config = dict(
    n_layer=10,
    d_model=512,
    n_head=8,
    n_kv_head=8,
    head_dim=64,
    d_mlp=1344,
    vocab_size=32768,
    activation='swiglu',
    norm='rmsnorm',
    norm_place='pre',
    norm_eps=1e-05,
    positions='rope',
    rope_base=87700.0,
    rope_fraction=1.0,
    qk_norm=False,
    attn_scale=0.125,
    bias='none',
    tie_embeddings=False,
    parallel_block=False,
    init='uniform',
    init_std_qkv=0.0208,
    init_std_o=0.00465,
    init_std_up=0.0208,
    init_std_down=0.00465,
    init_out_by_depth=True,
    optimizer='muon_variant',
    lr=0.00998,
    beta1=0.95,
    weight_decay=0.015,
    lr_head=0.00638,
    warmup_steps=200,
    schedule='wsd',
    decay_fraction=1.0,
    decay_shape='cos',
    final_lr_fraction=0.0,
    batch_tokens=131072,
    seq_len=1024,
    doc_mask=False,
    train_tokens=1766000000,
    steps=13474,
    dataset='wikipedia_en',
)
MLP neurons of a small language model. Each row is named by its layer, matrix (gate and up: input weights) and neuron, and shows model dimensions 160-223. Each number is 50 + 10 x the weight over its row's rms, rounded and kept within 0 to 99. A neuron's up and down rows have the sign that makes its largest values positive.
After each neuron's rows, "fires on" lists the tokens most often at its 100 highest values on Wikipedia text that the model never trained on.

L4.gate1190:52 55 41 52 57 18 59 39 28 54 63 46 66 49 41 72 65 63 50 55 51 55 46 57 47 51 62 53 55 56 40 34 52 51 72 42 42 41 31 49 32 48 45 41 56 62 52 41 24 57 43 42 53 55 51 62 50 49 48 50 47 57 78 41
L4.up1190:59 57 51 45 33 44 57 50 42 55 53 34 59 61 47 57 40 50 57 64 43 64 34 55 52 42 37 51 58 75 32 36 33 74 53 38 40 50 28 39 41 56 66 54 38 53 51 44 56 59 49 52 52 54 45 48 51 48 52 40 55 46 53 39
fires on: "\n", " |", " ==", "==", " also==", " area"

L3.gate1325:61 55 48 42 38 44 58 58 69 42 55 50 51 34 47 46 31 44 48 68 36 33 69 58 43 63 54 63 54 44 35 50 67 58 36 43 45 64 68 74 50 38 60 44 59 38 62 34 49 48 54 38 47 37 49 44 51 49 33 58 71 68 34 55
L3.up1325:66 35 50 38 46 73 58 50 50 64 54 68 53 60 26 44 29 51 36 61 61 36 37 55 57 38 56 66 66 61 39 49 56 42 56 45 53 50 55 43 70 49 52 57 53 40 52 45 52 57 46 52 37 67 48 41 35 43 38 44 51 49 49 70
fires on: " of", " in", " at", " from", " near"

L4.gate1286:65 57 33 60 39 43 59 52 71 58 66 50 52 45 53 48 58 58 44 32 37 61 42 67 39 37 65 59 46 46 51 57 54 38 42 53 48 69 39 53 59 53 44 37 61 49 61 48 58 37 38 70 47 70 51 68 45 60 51 65 62 45 46 61
L4.up1286:52 31 63 54 57 52 36 48 66 55 44 43 37 36 52 68 59 52 59 44 60 46 34 63 40 44 57 57 44 40 33 56 52 41 57 54 55 40 43 42 64 44 34 46 54 60 38 49 56 58 57 47 63 25 58 26 40 60 49 71 56 46 49 53
fires on: "'s", " his", " whose", "’s", " had"

L7.gate1299:44 47 41 53 52 30 62 39 43 55 54 65 40 45 60 58 60 44 57 42 36 48 41 67 46 46 69 53 41 49 50 59 50 39 62 58 40 56 26 64 50 37 45 50 47 47 44 41 34 48 40 56 34 47 55 53 63 66 64 63 60 64 57 50
L7.up1299:62 63 61 68 41 40 59 51 55 58 66 38 37 44 57 49 65 52 30 55 46 44 44 57 57 28 49 73 43 54 68 49 49 40 69 47 36 50 55 30 55 52 47 56 55 39 52 44 40 50 78 60 62 45 57 45 48 69 59 55 61 43 59 51
fires on: "\n"

L7.gate628:63 51 44 52 33 57 54 41 62 57 41 50 49 50 53 47 42 42 73 39 65 66 52 42 51 67 48 68 44 70 58 42 50 43 49 31 60 46 46 29 50 58 45 53 42 54 35 41 41 42 77 48 47 55 33 52 39 46 44 50 59 36 56 50
L7.up628:52 48 60 47 59 40 45 43 61 50 56 50 53 46 48 51 53 50 65 65 55 44 41 53 36 59 27 56 47 49 56 51 69 34 48 34 72 60 42 50 50 46 40 49 52 42 50 31 27 68 42 56 49 33 41 42 60 41 65 47 51 60 67 31
fires on: " |", " —;", " RV;"

L7.gate1102:43 45 47 50 70 37 46 42 52 50 50 70 50 49 57 46 40 63 39 50 47 66 57 54 36 64 68 49 37 59 50 48 49 64 53 50 32 67 46 37 55 45 65 31 26 37 42 56 48 60 51 58 56 46 63 44 44 68 41 43 61 45 36 58
L7.up1102:47 58 45 50 36 57 65 67 60 48 55 37 35 57 62 54 49 56 55 30 63 51 62 42 40 46 36 56 56 37 41 57 51 37 52 49 44 52 43 57 38 55 49 49 68 50 47 64 51 37 34 50 52 59 59 33 62 59 43 48 59 42 38 29
fires on: " the", " m", " metres", " at", " a"

L3.gate373:26 42 44 44 64 45 54 55 35 54 42 57 56 51 44 51 71 36 72 48 62 48 41 40 43 41 44 46 40 52 63 39 65 54 40 53 55 53 31 62 56 58 43 41 44 47 42 44 39 48 53 42 64 43 48 58 46 48 25 29 58 41 49 65
L3.up373:38 59 48 55 67 54 64 46 59 66 40 51 65 42 70 48 71 50 47 67 55 44 59 35 55 56 68 46 63 50 42 24 57 36 44 55 40 54 44 60 64 47 47 43 35 59 50 36 53 40 62 30 70 35 51 42 56 42 47 40 39 37 57 60
fires on: "\n", " |"

L3.gate817:60 70 59 61 66 41 67 40 51 57 47 77 67 56 48 47 52 45 44 72 57 50 36 41 35 36 60 64 54 48 57 28 43 48 59 50 59 40 38 37 45 60 54 53 67 29 40 63 45 55 63 29 62 74 39 45 49 47 58 62 45 72 38 40
L3.up817:56 36 57 55 43 51 44 31 64 40 62 70 51 47 64 44 63 53 65 44 54 56 44 55 59 43 47 49 50 49 58 54 57 41 26 53 64 71 64 43 64 61 42 40 35 66 35 52 33 35 60 48 58 64 50 57 36 51 77 54 50 44 45 41
fires on: " of", " from", " ===", " =", " al", "==="

L7.gate1054:49 48 34 49 38 63 62 35 34 48 54 57 44 39 61 51 59 37 45 42 37 71 56 43 56 45 38 52 56 47 50 32 34 45 46 39 59 52 42 54 56 38 52 50 36 54 43 58 40 41 36 53 55 62 59 59 61 42 61 69 45 64 56 52
L7.up1054:67 49 67 46 42 55 52 51 52 47 62 53 31 56 65 62 54 44 49 34 53 47 53 44 48 50 56 51 53 64 44 57 50 42 48 38 36 60 43 57 57 59 43 34 43 51 47 55 48 49 55 52 57 54 35 50 56 39 48 63 49 72 53 61
fires on: " on", "On", " On"

L4.gate731:46 62 52 49 41 37 42 40 64 60 57 43 73 33 52 58 45 41 43 47 47 37 35 35 57 59 42 35 60 49 52 60 51 69 35 45 41 48 47 42 51 45 56 52 54 53 48 31 51 42 37 48 52 57 39 41 40 38 26 45 65 44 58 51
L4.up731:36 54 59 53 66 46 49 36 58 64 35 40 57 51 37 40 35 48 42 49 46 57 24 30 46 52 50 63 53 45 58 48 39 33 29 47 57 54 51 48 42 48 50 58 57 58 40 29 54 51 48 62 48 53 54 49 40 40 50 66 64 26 59 50
fires on: " |", "-"

L3.gate649:52 52 36 50 58 50 48 42 65 53 44 57 47 34 44 59 40 49 59 35 46 43 50 38 58 51 60 63 51 57 55 62 29 64 38 75 48 54 35 54 46 54 28 23 55 62 28 57 45 56 40 38 40 51 57 49 49 63 41 33 54 47 39 50
L3.up649:57 57 71 65 52 51 43 53 48 55 69 45 56 37 32 67 41 51 63 56 58 50 42 67 55 55 53 44 47 43 62 54 36 51 40 57 54 53 38 40 37 73 34 34 58 40 58 40 64 56 42 44 48 56 50 40 54 64 58 47 34 59 69 56
fires on: "\"", " also", "]", " ="

L7.gate815:50 54 31 74 60 43 43 52 48 38 77 60 42 42 62 50 48 54 44 49 46 58 63 41 43 67 51 67 55 54 57 58 48 56 50 34 43 42 50 45 39 40 48 38 71 36 55 53 65 51 46 39 41 40 38 51 62 62 51 45 61 53 49 52
L7.up815:64 52 56 56 55 52 37 52 44 62 56 49 60 59 57 47 36 34 42 61 49 36 46 33 46 40 53 71 66 66 31 71 46 46 57 60 48 47 77 63 51 43 54 31 49 53 66 39 66 52 53 53 43 61 38 44 56 57 46 66 60 67 55 52
fires on: " of", " was", " at", " been", " from"

L7.gate611:32 48 36 47 45 52 51 32 56 36 69 48 53 41 45 33 49 58 55 44 52 49 64 49 54 51 30 70 42 55 50 37 40 39 45 65 52 57 46 31 45 43 40 47 32 61 48 75 42 62 51 41 60 45 48 43 62 44 52 40 48 53 44 61
L7.up611:42 55 54 49 79 40 42 44 51 78 26 37 46 46 63 50 48 49 63 46 48 50 50 52 59 56 58 29 62 53 51 39 49 62 25 56 42 52 48 48 49 41 47 52 64 67 33 55 47 36 58 33 50 52 47 45 44 47 47 48 42 36 52 43
fires on: " to", " in", " into"

L4.gate801:48 44 59 59 45 70 35 33 57 55 60 58 40 43 42 35 50 41 49 60 66 49 54 31 63 59 37 45 59 57 62 47 46 43 46 66 50 36 55 50 53 40 55 48 45 32 42 76 43 60 54 35 57 48 42 45 43 55 33 46 54 41 41 50
L4.up801:41 53 60 68 41 51 52 40 67 58 56 59 55 45 41 46 46 45 45 59 54 60 62 46 56 55 53 43 73 59 64 42 49 44 43 47 50 35 49 53 58 28 51 48 35 46 39 59 41 54 39 41 39 41 54 62 56 50 32 53 46 34 47 46
fires on: " in", " at", " and", " or", " as", " -"

L3.gate1176:57 45 49 45 57 47 28 55 48 56 50 42 50 41 63 56 38 58 56 39 45 67 58 51 60 43 44 49 47 45 55 47 55 42 50 50 64 31 51 49 47 52 43 41 57 43 40 53 46 44 56 55 52 54 45 54 54 64 41 55 67 37 53 53
L3.up1176:56 44 44 59 47 47 51 41 40 59 63 28 50 63 69 54 39 52 67 61 53 46 46 65 43 62 51 44 67 36 46 50 42 54 65 60 50 61 46 44 39 54 61 21 45 31 37 59 50 54 43 46 62 49 58 60 56 51 41 67 52 78 45 67
fires on: " and", "ly", " or", ","

L7.gate120:58 64 57 57 49 41 52 40 29 57 57 37 60 34 50 43 48 44 56 62 49 51 55 51 50 40 50 40 55 56 43 52 55 53 47 70 54 79 34 55 47 46 40 42 41 44 53 34 42 56 75 46 36 35 56 51 54 43 37 51 30 47 52 59
L7.up120:37 54 47 57 39 43 59 52 57 60 57 57 46 42 39 43 45 47 56 67 55 60 56 33 45 51 35 64 48 63 34 51 64 61 53 52 54 68 57 62 55 38 51 40 57 52 45 43 52 52 59 73 45 29 40 47 70 56 49 76 39 43 55 48
fires on: " in", " of", " Best", " a", " Outstanding", " and"

L3.gate985:32 52 33 42 66 63 54 40 54 55 42 64 58 53 55 42 46 55 63 54 59 35 54 59 52 51 47 63 57 49 52 48 39 68 51 59 63 47 42 62 55 65 48 43 63 49 50 46 39 50 55 48 48 52 60 54 51 48 52 37 67 70 46 44
L3.up985:55 42 64 40 54 48 48 35 48 36 56 32 47 50 48 56 45 48 50 63 51 57 55 52 45 45 51 52 58 49 43 46 50 27 56 43 48 35 69 50 33 47 46 54 64 64 50 55 52 49 55 66 55 49 50 39 52 61 53 58 44 53 52 46
fires on: " |", "\""

L3.gate359:42 46 56 38 51 51 40 43 55 40 58 35 56 51 50 44 53 60 69 62 55 67 60 59 59 42 46 33 46 49 51 40 64 51 61 54 54 44 52 63 40 43 58 38 40 29 45 58 53 51 64 55 54 57 63 66 39 49 35 52 56 50 50 50
L3.up359:51 42 61 61 40 35 38 37 49 56 39 48 52 38 29 53 41 43 47 54 48 67 51 56 52 40 55 45 55 47 65 53 46 55 61 52 49 66 69 63 53 66 57 41 34 34 48 48 52 39 31 57 46 47 60 65 66 53 34 50 41 61 60 51
fires on: " and", ",", "\""

L3.gate175:41 52 48 49 57 56 54 73 62 59 39 62 37 82 55 50 32 69 55 51 62 66 54 56 59 70 60 73 56 36 53 56 42 39 43 56 55 50 54 51 46 45 46 68 61 35 58 44 55 63 62 50 42 62 30 51 37 44 42 42 46 64 51 63
L3.up175:51 51 47 37 52 68 68 48 49 25 45 44 61 51 55 42 47 55 39 61 46 57 36 49 57 63 58 47 51 52 39 62 44 33 56 58 52 40 54 34 61 57 41 67 65 59 32 63 42 46 59 56 50 55 49 47 45 57 44 45 45 34 71 55
fires on: " |"

L3.gate1329:67 52 48 51 36 43 35 47 40 56 61 45 50 35 58 54 59 40 50 62 42 63 59 61 48 51 41 47 43 58 38 48 51 41 60 47 54 53 52 43 29 61 37 53 53 52 41 34 39 50 64 49 45 60 47 54 48 46 31 63 55 49 56 34
L3.up1329:36 48 56 44 52 41 73 62 35 50 60 37 38 47 66 62 60 35 41 47 55 57 37 45 52 42 60 47 43 48 31 40 68 59 46 52 42 45 37 59 59 36 48 72 23 39 74 46 42 46 41 63 40 42 62 59 53 41 36 64 53 44 48 47
fires on: " the", " of", " his"

L7.gate926:51 45 39 38 48 42 80 41 43 40 44 52 52 42 42 53 66 61 51 40 55 58 72 36 48 44 55 48 45 35 58 40 41 42 63 31 48 62 53 51 47 40 59 59 51 40 63 47 42 55 33 40 44 29 43 44 54 76 40 53 64 53 60 44
L7.up926:47 50 41 53 59 74 47 38 59 69 65 31 66 71 56 64 58 60 74 36 32 36 57 64 51 38 53 63 36 39 37 28 38 42 46 47 45 46 42 51 36 40 39 65 27 59 59 53 43 46 45 46 65 61 47 58 39 55 48 46 64 29 41 39
fires on: " the", " a", " her", "'s", " its", " |"

L7.gate1082:41 41 40 53 49 58 67 41 67 60 50 51 59 48 34 42 51 49 44 41 42 43 64 45 50 65 44 58 57 46 78 52 43 39 37 38 60 63 52 41 57 66 55 31 32 47 33 52 46 38 51 54 62 47 59 28 53 54 38 25 32 64 76 51
L7.up1082:56 48 53 40 55 54 57 42 66 66 53 36 44 43 51 44 54 55 62 60 61 60 43 46 59 51 29 53 52 40 68 51 67 35 49 36 37 41 40 47 47 34 53 40 54 39 45 51 47 55 48 37 77 52 53 61 38 56 59 51 47 38 48 54
fires on: " F", " Sh", " |"

L3.gate422:51 42 38 62 73 47 70 40 29 46 46 55 52 50 40 46 65 51 43 42 58 44 64 47 43 51 47 40 50 44 49 64 67 61 59 52 53 46 69 62 50 34 36 57 54 60 54 48 44 57 59 57 52 61 61 44 62 58 64 50 33 36 71 59
L3.up422:44 60 38 53 40 55 37 60 36 62 57 33 58 45 55 38 63 53 56 40 39 61 54 60 47 61 51 60 44 42 59 59 40 41 59 34 39 62 22 56 33 40 44 36 43 56 58 46 53 41 50 52 49 43 33 33 54 37 50 44 40 49 57 55
fires on: " of", " on", " to", " up", " inspired"

L3.gate1328:39 55 49 59 63 47 59 49 31 49 30 59 65 68 54 50 49 57 45 35 54 51 42 55 53 45 57 56 69 45 48 75 48 58 50 43 20 60 53 39 49 34 35 54 55 44 36 53 49 58 37 45 55 37 47 47 45 45 63 56 48 68 48 40
L3.up1328:38 60 56 60 42 53 57 54 62 48 59 53 64 52 69 61 55 57 59 33 64 40 32 42 54 29 47 46 57 57 51 51 35 48 39 39 54 61 35 43 33 45 48 54 63 40 44 42 38 42 55 37 50 64 50 55 58 65 53 53 42 50 50 42
fires on: "\n", " |"

L7.gate118:52 45 32 42 36 42 61 47 40 38 40 50 46 55 62 50 46 71 64 59 45 47 47 45 47 47 34 53 44 61 73 28 39 36 47 67 66 58 55 30 50 38 47 50 63 52 51 40 57 60 43 43 43 41 36 43 35 48 49 36 56 54 47 33
L7.up118:61 30 61 59 74 50 50 58 41 57 52 60 58 34 48 59 65 59 51 51 50 62 39 37 42 48 33 32 58 48 58 58 39 37 39 55 42 53 49 40 58 45 51 54 47 47 59 58 52 62 57 40 47 43 48 51 42 38 56 47 56 51 66 35
fires on: " |", "\n"

L7.gate1161:59 50 53 38 50 46 49 53 50 50 50 58 33 41 38 52 57 48 52 48 40 69 64 39 50 40 42 38 61 52 34 50 54 45 51 51 49 34 50 57 52 44 58 43 43 61 55 49 56 46 58 42 82 51 49 61 57 59 61 55 52 48 62 51
L7.up1161:59 28 52 51 50 67 47 46 38 50 42 59 61 65 53 39 43 49 50 61 35 56 54 41 64 51 50 59 64 52 52 51 49 45 49 25 61 57 37 65 36 48 55 46 42 38 36 37 61 43 57 39 47 58 53 41 63 44 60 53 46 54 55 57
fires on: " of", " En", " San", " en", " du", " on"

L7.gate298:47 43 47 51 44 58 48 48 43 46 61 55 54 51 55 54 56 62 61 50 70 42 43 47 57 52 66 58 66 56 49 53 53 35 21 64 56 53 58 33 44 57 42 46 63 46 36 59 55 60 54 54 34 35 44 56 39 56 51 48 52 58 52 42
L7.up298:35 63 56 57 49 43 34 45 55 57 33 62 54 53 56 63 54 49 38 49 51 43 41 54 44 38 45 42 51 48 72 52 39 51 34 60 40 45 68 35 35 62 46 48 54 63 54 72 47 46 42 49 43 46 37 48 43 49 54 43 63 41 51 59
fires on: " to", " will", " would", " can"

L3.gate865:43 52 53 53 50 42 48 48 41 65 51 42 72 44 39 64 66 44 39 50 38 53 54 49 22 42 45 57 49 42 50 60 49 50 72 55 30 47 60 44 35 57 66 65 61 35 45 35 47 53 48 54 63 34 53 52 62 31 56 54 39 57 56 67
L3.up865:36 41 61 69 59 58 57 50 59 54 50 46 46 45 68 51 44 51 46 60 56 52 42 58 67 51 49 60 64 38 56 43 38 58 56 52 37 47 53 51 41 31 38 42 42 33 58 57 43 61 40 53 65 66 52 53 46 27 51 65 67 48 49 52
fires on: " the", " at", " of", " to", " Dr.", " in"

L3.gate213:51 36 38 50 64 49 45 62 65 44 36 69 47 62 50 54 49 63 50 42 59 53 70 44 60 46 60 50 49 59 62 45 45 56 52 47 52 42 53 56 61 70 40 36 32 54 48 55 37 38 62 52 44 56 53 53 57 51 60 39 46 46 57 50
L3.up213:43 43 37 44 47 38 27 46 43 54 60 45 45 40 32 50 72 48 59 52 68 52 43 43 54 62 47 52 56 54 36 55 42 38 54 60 55 43 52 31 56 50 46 34 51 62 61 72 65 55 35 48 44 60 45 63 52 50 37 66 44 72 38 34
fires on: " |", " /", " it", " final", " to"

L7.gate541:57 86 48 54 39 41 53 56 45 65 72 36 46 20 43 59 41 44 44 46 29 56 43 63 43 51 58 45 35 48 59 45 53 46 51 47 62 39 64 59 44 43 67 42 45 41 47 38 46 35 46 57 53 45 40 62 43 42 48 43 53 53 66 52
L7.up541:70 55 53 63 48 38 49 63 48 63 55 52 36 39 65 27 52 26 65 54 32 54 61 51 56 35 38 64 51 53 46 61 41 50 51 43 53 46 44 35 37 52 41 47 29 28 45 51 43 52 52 61 43 50 50 51 34 54 43 64 56 28 64 14
fires on: " |", "|", " 8", "\n"

L4.gate957:42 42 41 69 65 28 57 46 54 59 57 52 61 67 41 58 50 53 38 65 54 32 53 52 44 37 42 64 54 48 53 53 47 40 50 47 53 35 52 69 56 43 53 38 41 43 37 45 28 41 56 57 57 51 42 50 52 46 53 45 44 52 64 51
L4.up957:46 58 49 66 42 34 61 38 51 60 35 46 49 46 59 38 57 61 51 61 54 66 31 39 43 39 40 48 63 55 52 49 42 50 47 41 51 55 25 34 42 40 54 36 52 39 52 40 69 55 59 43 58 62 54 54 28 81 43 47 39 52 43 34
fires on: "\n"

L7.gate423:48 42 51 54 56 46 61 41 52 61 53 61 37 41 38 71 62 38 32 38 38 54 49 68 51 35 68 46 47 39 47 64 60 62 50 28 67 53 63 45 60 50 43 52 36 47 35 57 55 69 47 62 54 40 31 56 25 61 51 46 60 50 60 53
L7.up423:42 52 39 76 41 54 46 48 59 56 49 41 44 45 25 53 62 51 74 39 51 62 47 51 55 46 49 37 47 38 42 44 35 38 36 63 41 47 59 48 47 41 59 41 61 47 49 44 35 58 44 40 55 48 53 41 31 45 53 45 64 46 54 43
fires on: " his", "'s", " her", "'"

L7.gate1106:33 44 63 63 45 39 43 53 43 57 45 47 40 62 60 63 46 45 47 54 36 39 61 42 47 52 51 47 48 38 57 45 45 42 52 56 51 48 42 47 48 27 39 39 51 47 56 44 47 65 51 26 47 37 40 38 43 39 52 49 37 50 66 35
L7.up1106:40 48 69 42 51 38 43 62 62 71 50 47 48 40 52 61 43 51 44 63 40 53 43 47 37 37 56 46 47 69 56 40 51 56 29 44 39 51 51 46 41 49 48 43 42 37 66 57 49 42 60 33 42 47 44 62 39 52 47 47 55 39 45 43
fires on: " 0", " a", " |", " A", "im"

L4.gate788:57 51 40 68 43 21 50 46 39 54 43 59 46 59 51 49 64 62 40 38 62 37 57 50 43 65 50 54 67 55 44 60 50 39 58 75 49 54 35 39 59 57 30 65 49 47 34 40 59 35 30 69 51 62 66 45 62 39 53 49 45 41 45 56
L4.up788:55 56 48 60 53 43 45 53 45 43 38 43 46 57 50 48 36 47 41 57 61 50 47 59 52 45 43 40 42 36 43 54 64 56 50 54 42 63 32 41 53 59 37 46 43 47 49 41 51 44 53 44 55 47 64 36 41 40 50 41 44 44 48 59
fires on: " |", "\n", " left", " made", " make"

L4.gate501:50 60 59 48 40 57 43 55 28 50 43 57 56 59 53 63 50 34 43 40 39 49 58 58 44 33 43 66 62 46 62 48 37 37 38 56 39 55 36 51 54 56 37 39 51 61 32 44 65 42 50 54 46 60 56 54 60 63 53 58 25 51 51 56
L4.up501:44 50 36 49 41 47 37 41 52 38 34 50 64 43 52 37 48 55 24 49 69 34 56 41 63 57 44 34 31 57 54 57 54 54 48 60 54 61 33 37 53 60 51 40 50 30 53 47 47 58 54 48 64 54 49 40 44 58 61 58 61 50 52 45
fires on: "\n", " |", " ==="

L3.gate848:50 65 61 57 66 33 49 47 67 45 52 51 53 41 59 45 38 47 30 44 67 34 58 55 39 46 60 67 49 45 54 32 62 45 38 54 58 40 52 55 63 57 59 42 63 48 58 39 46 53 48 46 57 53 51 55 44 40 48 54 32 42 41 52
L3.up848:62 41 53 57 53 50 41 47 43 58 33 61 43 45 68 44 42 53 64 34 50 60 46 55 58 68 60 55 49 52 40 48 45 57 40 49 47 44 53 63 68 49 59 45 47 57 57 27 49 52 38 57 54 36 40 42 41 47 47 51 56 45 40 46
fires on: " under", " the", " to", " Under"

L3.gate258:61 49 54 54 58 35 58 60 59 53 44 55 64 52 49 53 53 43 27 60 37 36 48 46 58 43 47 45 43 55 41 49 56 56 45 48 49 58 43 61 61 52 54 36 49 55 46 70 37 41 63 49 45 27 65 43 56 60 49 62 48 60 56 61
L3.up258:48 57 43 36 65 43 40 32 49 59 51 68 54 47 64 46 53 49 50 59 47 39 57 21 68 61 46 35 70 53 53 50 56 46 35 42 49 63 51 63 60 44 51 63 64 52 43 58 39 49 51 50 52 49 45 43 64 55 60 47 65 41 54 43
fires on: " |", "|---|---|---|---|---|---|", "|---|---|---|---|", ":", "|---|---|---|---|---|---|---|---|", "|---|---|---|"

L3.gate492:44 43 42 44 56 48 48 40 52 60 62 56 41 43 45 51 65 64 43 40 44 62 44 72 46 52 49 59 57 56 44 47 42 34 47 50 41 64 48 50 58 38 58 43 56 61 39 46 54 47 56 46 45 41 51 56 48 71 61 47 62 55 46 59
L3.up492:46 34 44 41 42 54 41 32 34 60 60 60 46 39 52 47 62 49 61 57 49 44 56 68 46 43 60 56 38 63 49 46 71 44 21 41 39 47 33 61 58 60 54 55 57 43 40 55 64 59 56 55 76 57 40 40 36 63 68 59 56 60 48 41
fires on: " |", "|", "\"", "-", ".\"", "\n"

L3.gate1101:47 60 60 38 49 62 55 38 52 51 33 61 39 53 36 45 42 50 59 52 48 39 30 61 69 55 63 71 45 53 49 50 45 51 47 53 37 53 60 23 47 54 43 65 56 52 41 57 43 47 78 53 43 35 49 48 47 60 40 44 66 43 65 50
L3.up1101:35 30 47 54 35 51 69 36 43 54 64 43 58 45 57 56 48 54 54 47 63 56 56 50 43 41 43 55 61 51 58 54 48 47 55 52 52 51 44 24 43 26 46 47 54 36 56 33 27 57 47 53 60 43 70 73 44 58 59 67 56 38 61 43
fires on: " |"

L4.gate1208:52 65 45 59 49 39 49 41 32 59 51 51 53 59 44 46 45 57 50 49 63 54 41 48 38 49 31 55 67 65 36 54 43 39 39 55 44 55 30 37 47 56 57 59 45 47 46 44 54 56 43 61 61 53 61 31 54 43 49 50 56 48 56 58
L4.up1208:64 49 45 44 54 53 32 56 49 53 52 52 56 53 59 43 44 48 51 53 36 43 27 63 38 55 47 37 43 36 48 25 49 51 39 56 55 48 50 46 72 51 30 50 54 65 59 58 44 46 55 48 53 59 55 53 44 31 57 54 41 60 47 55
fires on: " ===", " |", "====", "===", " ==", "\n"

L3.gate899:63 52 57 48 45 51 46 35 55 50 51 58 50 45 45 44 51 51 51 59 53 39 47 38 50 52 41 61 45 53 54 58 60 37 52 48 62 51 60 57 50 53 45 50 44 41 49 31 25 42 56 54 70 54 44 54 44 55 25 50 32 56 62 61
L3.up899:39 47 55 28 61 28 65 63 52 62 37 49 55 61 43 42 65 49 44 70 51 40 40 49 43 63 54 65 50 40 50 50 68 57 51 61 47 44 44 54 63 48 65 42 58 53 59 48 37 53 60 38 55 45 42 69 51 52 44 53 44 56 41 52
fires on: "\n"

L3.gate91:38 50 56 62 47 65 25 45 59 52 54 55 51 51 40 38 66 54 53 35 45 54 46 48 57 60 45 47 45 58 54 48 47 36 58 55 58 37 32 41 58 42 39 44 48 57 44 57 57 54 49 43 49 53 43 63 40 57 48 34 60 61 54 41
L3.up91:49 68 52 69 48 28 38 62 44 52 58 59 40 40 43 48 72 50 47 41 39 72 44 29 54 55 52 43 49 46 62 37 64 57 54 49 62 48 59 38 57 66 51 49 67 58 31 50 55 49 49 28 47 47 58 71 62 58 51 40 46 52 43 47
fires on: " was", " is", " has", " to"

L3.gate551:58 61 52 52 58 46 42 62 61 51 56 52 58 36 64 43 73 50 51 44 62 27 40 43 42 65 54 49 39 47 50 55 38 53 58 36 46 51 54 63 41 56 46 64 41 47 60 51 48 38 57 53 45 41 60 40 53 62 49 31 58 66 47 48
L3.up551:46 54 77 37 54 61 50 52 64 25 60 58 54 49 43 50 57 67 39 61 34 44 56 63 42 46 71 42 54 41 42 70 63 32 62 49 44 41 53 51 52 48 39 80 39 58 59 57 43 60 52 46 49 49 57 32 41 54 65 54 48 47 51 51
fires on: " the", " of", " to", " |"

L4.gate789:66 39 62 51 44 44 60 50 66 48 39 55 62 74 63 40 45 46 43 44 47 48 44 41 46 42 48 62 54 40 60 53 39 49 54 49 55 58 49 58 48 67 59 46 50 48 30 51 35 36 60 48 54 39 49 53 53 59 47 41 40 64 48 56
L4.up789:52 60 38 52 54 45 36 59 32 65 37 55 53 57 47 43 57 57 41 34 54 32 55 42 62 59 43 58 56 50 54 46 58 64 36 36 56 55 47 44 40 60 54 56 45 22 53 60 52 35 64 51 55 62 38 46 41 54 50 41 42 47 50 31
fires on: "\n", " |"

L7.gate707:46 41 42 48 58 46 46 29 49 33 55 47 50 43 43 61 53 63 52 45 36 52 52 50 26 42 49 47 28 49 33 62 56 60 55 42 50 46 30 52 48 33 52 46 42 70 40 55 66 37 42 51 59 46 33 58 37 54 48 46 64 26 59 42
L7.up707:60 56 60 50 52 55 44 33 58 55 33 48 46 68 46 67 33 47 49 55 59 51 45 69 61 37 61 57 60 38 73 58 46 53 29 35 50 60 56 39 34 46 56 60 44 52 49 48 66 58 48 51 56 54 39 69 65 43 51 64 60 44 54 44
fires on: " ", "-", " |", " –", " -"